From a checkpoint of a small transformer trained on Wikipedia.
Size: 6 heads of 32 (3 for keys and values), MLP 640 SwiGLU, vocabulary 6013.
Architecture: LayerNorm before each block, learned and rotary positions, tied embeddings.
Training: a variant of Muon for these matrices, 7966 steps.
MLP neurons of a small language model. Each row is named by its layer, matrix (gate and up: input weights) and neuron, and shows model dimensions 0-191. Each number is 500 + 40 x the weight over its row's rms, rounded and kept within 0 to 999. Numbers have three digits each. A neuron's up and down rows have the sign that makes its largest values positive.
After each neuron's rows, "fires in" lists the words (lower case) most often at its 100 highest values on Wikipedia text that the model never trained on.

L3.gate589:476503476584491470533433448486515478559533419473523491494541448443470483522517495522468446512462530509508512480459546521479435528490544500547553535465530486613591470546537481579479508519469509515506550478503508530526505504571536497436495521524521425541452498484491495484469507597441497475439451483536506519559517490428551499561470532526459481539446523578480573573488517495494451405531553454514465493513501533501543432510508401524535437532471528541508487504510451552493481482447457426465490534535537479513491630492548518504451496532516571485471488532466505464536548562522530540
L3.up589:489502460538485497506458478509497421522527470517501522511568498468431417436466481511454503536538493481472450470482566522460471524494518491547555502473568497637534512488467498547464480477478514530480509486478495462490472555581538552484474522489490433529463478447508543523520563559435468510420539486513524494519538496412519551512507536461464477543547490553463618556479518514514506416571534508506448541476513496545541461493523452576478423557475494532481478460484434533461484500430526530440463560524507486536495593457540502484465528472539532467469477554504479437485551536599478551
fires in: "in", "won", "best", "played", "the", "debut"

L5.gate481:493497421439550506492510503559484530495479565531494497472452557437548460529515464488497554530484470440470492526528516452514505463502502536517582453516509524563525441546580445469484514564479509579525526501506534531466544495516552485486545545551497461521499425509498531480563483456420478551500511439534518488502524506467482502515533471467478494482471545569572436439525490522594486478481491488510467516541498349501505488452523483457485546450525497496509487464561542528549504530500528528600497522483501423485474425441557512421469531570499448519565441443510477570421505522488435534
L5.up481:587456519491503539496536612489516454455525536484505511428452456510445565477554535497452447518504576492489514522514480506543558462488527523453506498504517491483508532518420509465465532492468483507486484472541527617477397475491513511538528511474510488501532510451517474497559510456537520496549536487420476451481505515463492483517499476398443453518499530561397553528449547532501508528437458534499493474439510544571465476537552517534511512444545485455433553465605416471447573523479538601527444538459477507496476498448505473485462532483525467445540521530517473515570478469484544527
fires in: "the", "purposes"

L8.gate66:477511498508488520485478553487513510499438500503497462427514514497505496533464514492488591470480526474434553583567553529424474456486498513572471491582491473487524479622510538503445495521484513523475517479543467460535458470533479522571551486436492498574520533515489516470441562465493525529527487443561539490474540523558513509447513426464477489532535520585450493499407595538563496532536489520544497428540484483478447393518476454582508566492455467509489457450554488540515493498532556536465543524518416499479467477431534518430525426505521451492444532436484431494504510501488503506
L8.up66:436527440448521437460541511462518493456494543501529563525518510497476507540502543520480489445450600507482494576484543438550432507558581541576536497518490572467526491477515448514430594495451456546528463501480535484474408462566486518497537530499484464492450475435507459496555477448519511548540485432576500499519509442509434444560513465525516495480472537494447500518441445525407503541508489473485513507485503520503478511506460511588517525535512522528487476436525483578456565452522578574463483491539513564430535460431510536470504497557490544528461499477537531421507504468539482448
fires in: "and", "of", "the"

L2.gate365:465431462522536449481553584490458471478525417525508439510491542497477494506509497433510525451513465434544463467460445488454453523523490488438458491482487481454478499517479483551525565477498540455582489517528544515487533455558512449470510563553524520548415448448566506542487492525503503565543454563469451458474515481447509590542554442594478507525521499501492563496458488543539493520431469484575487508524484467475509463449464434393587514425473478499475494545483498520521540462535484539492475509488443447538562482452555534524465457551472550512550537500455520504592523480477446466
L2.up365:586599501471511449509556552465504516471477520490497524471460450591470525504511470557496493463450535524509480453450545558514534533477602501467500470489464503505483473458483479483521435441549451558520537502521440540471485517510497512481488498505468435500508506456470470581453541486512517529498404503408474444450432437542480490459467503499517526567430588456501404454449548499425466478485489476427443509494496516458565473379506500497494556564511455513520476578424484473547466426543496527467574529548484531524474516489492504534463511520535477513498493529513497514520517468559545513
fires in: "father", "born", "brother", "son", "wife", "daughter"

L3.gate284:554461497492484431459494473525464440508529460551566528483498528546528445556551495506445525517568509458451535419523477506536482443511511446526452521528415494410470480571526464481499502477461432506533471466441507534495497506610486504583480502506438471458473515471547526479495532473518490566504432462501505459515512503502487506460524497552452505455526507518509384475517431472493495509463521539556541444575521531561464504538504573462479527480467609487492479593475505456560525478522471548500594450484462506477416523510601529517484565467480525496521529499483527531468483491525420507
L3.up284:511563451496461450521497543495486468438504542513505511479507470477508515522473495457574541510512510484462504423481482437530509474462520443477479542487525522439454523595506517456435493538507419480499497487494548473568601484576499479552520583524453497497520438435521483460580510519568449584441501553585528529495464515498471410414516480550534499492548489534457527502521464492500566479588531524482596464509480495567478524539464523436480530451410539493454493451477520528448520523501473512498531427507552535575514569474501494518468509513511551495518440518476450511452501515518428545
fires in: "music", "download", "allmusic", "musicians", "oxygen", "dunn"

L3.gate472:520486539480483558422488417527494503466509558414560473460453566453501538517500506543554464447480454475488523497482501527567537526504535467464544494522543542503572509512489516528442546518551540469545505493541558416492455480594536542496462511430509431460460486517517455484495556511522521485484561524520552485438450513470484480477422504505544507499504443530412450576558413545465543525528540506521432443544536460522460520497433425520471486535496534500469494506522447533507429511443500543524540475526545484480498483388521540471460540517446527552504520485505443474551520597502542527
L3.up472:538420456452468522548508375514451505461522518518473480456441514501514513531509528490522468480521489450498484474448500582499512497506513428480525490465552495519510457500440485505447575580535528468502508441531564451469505475565496464565458516425410448451473549526503442560460544456468540545543623517528561460519463567510478476432479446483489537536551462471501410561513485529434486503560577561531528506498510521520499549510437484504532485515580518487406477492462476514489489502492529517536549492507561513415534535466517537489477509475435521435473454517527486498498479555486472509
fires in: "de", "in", "of"

L3.gate211:383519491518478449446486572522525461487383486512520492560496499557481472510601444502554534484525553507514486511483532475517465461566436523517476441494399584504503521511482533510523556449479554468504445461508549546551556503465526485503424518514496512498459496568536510505482565438474533463448543517436490524402546422418484491508515446469554566498529465528486477511523515516558474524493571460481516443492545473553422465519537437501487492553548460494485449485491495524469571469552533513527549534458528452557505499497505503493458547488527501561528447537486450491477473455447505454
L3.up211:492542536528498474449478512551547512505436550534458490528462482551465545483583487582529484560507511533462525543474520455552518457537476515524467517455406512507471465482454534481501515441474518512455486477534517487542436510526525472524432533537508506502531567535564515545441509517540527490466512509455471527434482472384480447502440426427543522439556513443512479496528510499494485562493566552472436437449541512568547396502510470464479517485564534443479453523501497487523577490546532567509436493479455517646492565491499520477456525494478465538525446523509496466534475478481562471
fires in: "or", "orchestra"

L10.gate315:487500559539499458409531506450481540453462478458458459463494497492498528490488479536476456467456530499483558498515478467472559441507487473526422528457478479445462544450554570565489466543467538500473458504464464489458459399561494406524412474498528514525439572509504493493480534456430439495514522465489543540494528520448488438473465530543503423525475437454477531502493498405546458544485539518448579496511542580436534440598581519527555477519581415513528490499473497463571474525497492441484508494437484457510512486514480504512465555454484499477426487486476480509518489464496568500
L10.up315:418508526461460480523476483552483554516478405470527584459507471513438486491481451475495477449485500488468452471464508475510503473460427500487457561463440543526486548506497526530476504531491522493477440542476548519458536383500564444579426472509540393506454544515513546570541406514456543541510525502427509482409510570415598531452529541504490515519476484486478533480482451466499457508502506470549507478438479528464479523535535566501417504493561482471559472461464470519523505532481507532573486482549533458468423462435430535462525489462520535512502452498459492498537463514465503484
fires in: "or", "than", "be", "when", "like", "where"

L2.gate144:423451498484512472467525500412471487563403487475454521434552554479482529545579478514507450562420541490490524465527447422439534507533533525576431532546500501510532543496520476549526534534454488478497491523496445484484469520467475481511443533508463522524572473521539480456518509502449514464530527461428499522409502503508509490511547528515451548504464460522453539548529478557525510492439434553512551520398537515518597431484576459530549518482502506478429453510496462534498494488453496490524540527573514542516564505556464532526504484533553514517506505543543517532441490514480361541
L2.up144:485461566462405452524454540507521438521471524513456445483469492505474529495429496433490562440522470539439513507544565557476473480417572453544424593432457516522454493470506426549512465466476511460548519546453528418501537511522535556431493548465525510553487551483489552483634537513447481511500532511525564521496476543521431525509477572491454475498427530500505530504507566486442503511543472473448450488448454503483553451531507522491494526518531597499508530471470420521517568491494453517513603541514494518472520441493481461485499516535487544475455510516504561479485499528522505493
fires in: "later", "about", "the", "early", "around", "gallery"

L3.gate418:456622503539528431473511476414518540468499479508470499558511445524470474496479405493494525540465444475557506547367447461468569515507455569509501487434454500441502522468500490517447515466508549532518478566560539535483501530584559477455553565517506552515540459425474503471520411534474555425473509522522489438415536480442542480550437491517413525535528529542482545475540469528501489529502491483490512461489495471500504446468546497571530464531528472470524522462442543505545588389492467467481529495494495495477482520518464495483548503535467507499497515471546501533492492428535484507
L3.up418:497584512417520474487467501495503433511476514479491500541481502500526513518456493526541472489506483497467500559529579526496473460440540443569505502418495564480440487540438534553563420457474532543481399462424533494469485554550537469558448505548520559491504454551476555488486406505447523490483555532552510532445478471536544474537516524551510631496507461492464453475515487506515508553445462468496480501520553546543475441468467474575529487519423492418520503520503501511473467522443562518494523491556533514558525533412467532519464467444529472504455550500565535536483428512503445461
fires in: "the", "among"

L3.gate145:563517455522440522561486458519522533512459456547556514483484467539502503453524443524429465437547515489471498553540498522481490560459547522521543433484505526478492484475564474513507556564436505491492513543500439502594490385472547456485573551459564572494528530496487445454634453488471400490541481427558490502492551545500501529531535482500437529510483518496445500464482463525533469519498533493507482473533484537480517567434476536499509533486507489495487493419441488497482556543463466438427526520509532503482476429499568478534492575462497540554527422498515536476566544554537499547
L3.up145:505471451498479467491502493483519492540581475560449475522569534464467547503502445480479479498542500455439506483497445493452446486497553520594466444503582511476538459451572526542484548528457452472439470551486519435525492500513523525501487458429488502503488541597489460514548462427489487512505516461585529553497501456512540541572503498486496485473505522492438525522507461517515448512433459479474514468609456525475551589518528566434512470495495552471539584425455503449514542537419410503539467524478500484553458485531545537507486540500484441510498391502541502445487514587507470481
fires in: "be", "when", "what", "self", "whether"

L2.gate411:445489463469468431571559540506480510447621483488558474479458469489511528546432450526446477507482500471469550427481464536476462497452522580507501486493480457521534524565496475490524543455557516519518538449444465423543485482484488440449480509588522483532474499463433479489515470529556482480642479437501503576458549439435562482416493512448524474469482485493512546464467574559515497451483490488500487476463525539534445477522531465501492561532533408459467551504528513434473490435515488585542488546515536523508458429529504491551511491527505468526522537541455522541506545487487468539
L2.up411:408554481506484418523583496514520585458525467456507464505463512521516451527471550495506461542455495466513452471467460584476476484543486505528551472510494519487499471475449455559503521499542551546452485511472536429515501535442484479513524531520475467472462589556460398493459422475531482437498464466539526490467524466450554424494471452494565466469455511472482463491488598538545494493517564530477507514490504496438435476479580418514464566574496447537519511505473487521540508442485500586497463454603583577512497456498494492458500505546524528443471506514493520468576487460485486545
fires in: "son", "brother", "character", "medalist", "father", "friends"

L2.gate459:520511468508499416524491500483448530483515407508535479542466495525535539454414479464428511466523589450496511554577508495409506529436580494530508478493464506446478438514491468505415573521482512407462508486494523483564479454480533517539519440473549511502534440498497505490565574499499543508584463509458491580449522568535533464551473455579513468512502525486496484501420468482526506526490473491546489512471419462432452564581489540478470544479457550464410528519470511499470470414517541461466485482502544506524513520464595469484496523446441520467560526509542520503505476468512461496
L2.up459:548555515450439566500478530533502478509497523585497489508460515534484487497497529511483504493554506551529503521534470564492528536421489451432561499543506498527512522518501445409473547463463564466505477508542460481561523470510551524445499456459502519575442497563442476553557521443376527562453551516492439580562495517469433490518557490461475537483483521480507518519487522599565489454424530490460501499516464506487496525616451501486499466501498543517530517478533496485437501527507488535420513546519436405461468481517502501529522522465527510495511510553550408503494598420471513490
fires in: "but", "there", "it", "as", "code", "so"

L2.gate112:499530542461399522554502503563572453490494446555440493485458423537465546512519538518466517493447489499503531534507568513441534520526480514482421528478515551550508491521469474464458540484491545532580532510518436543508458482506478531501466454461519475486511549490500418454440513448505445489528503517531492500579466548575540493466515474497548518548442578516553477448516476461535466443547544520507540451468435400469487456562439486412500523455493390498550560544477514503519449511558481457575468480485486489507490484497549525572470517583504468481516492436523546489528434491444528532
L2.up112:535481507474568523518476431518450485466522399559468503497387478559513523480472494438440516557482460531506540519547525549529577509476470435528528498538617559505457559524512497479411505523521541492476559518420533459485498512498531514504552493526511501463459534501459406515504529448519449569448516439538463469505489490525508446536549505557507548562401529499498499447465460490465529495471463516576572498565488452532465464523488471552487458466471535464509534507465465534490494504489516502537475494551477485431551476490549528528469504461468454586455496489541482445563479537568580494
fires in: "the", "to", "by", "office", "website"

L3.gate491:456398571531482508509521545520538499514421429537461535504518463496494487530524537492506528476513518517496576496517488553514511496470587487598504398466468542549518497553560500564489530561505483462460495468496560478554505555492577524531498514498467547399535501569473486524487525516507414503438496524467482485442527511525443511538544547498444513496521512582517491456494496479504498539575475489470495503462552484529479422571442456448433505515513550539516544513486596482489464406473446430513474471518505479528518519465475425469428494549492498533498525493531435559547456522563457451
L3.up491:531516538402427499491482506536486480512548469485556467490452569509491493510530531429510549512529515501595487467472470562493473473486546480477544459531437444513514448464563521501444535466508523476520492460528528574573484557481516517512532521498456601438444501533511525480520491509458491495434540532520452475452460473543451516551575454516462534449483450583485465445498484537511443479496483443403498480583506515538507522483515474464454551386571496515552466503491572457482507507440465446537526422580495554482561554443500503485477518507535493550457531544499520556458502484462450492
fires in: "the", "of", "former", "knight", "year", "month"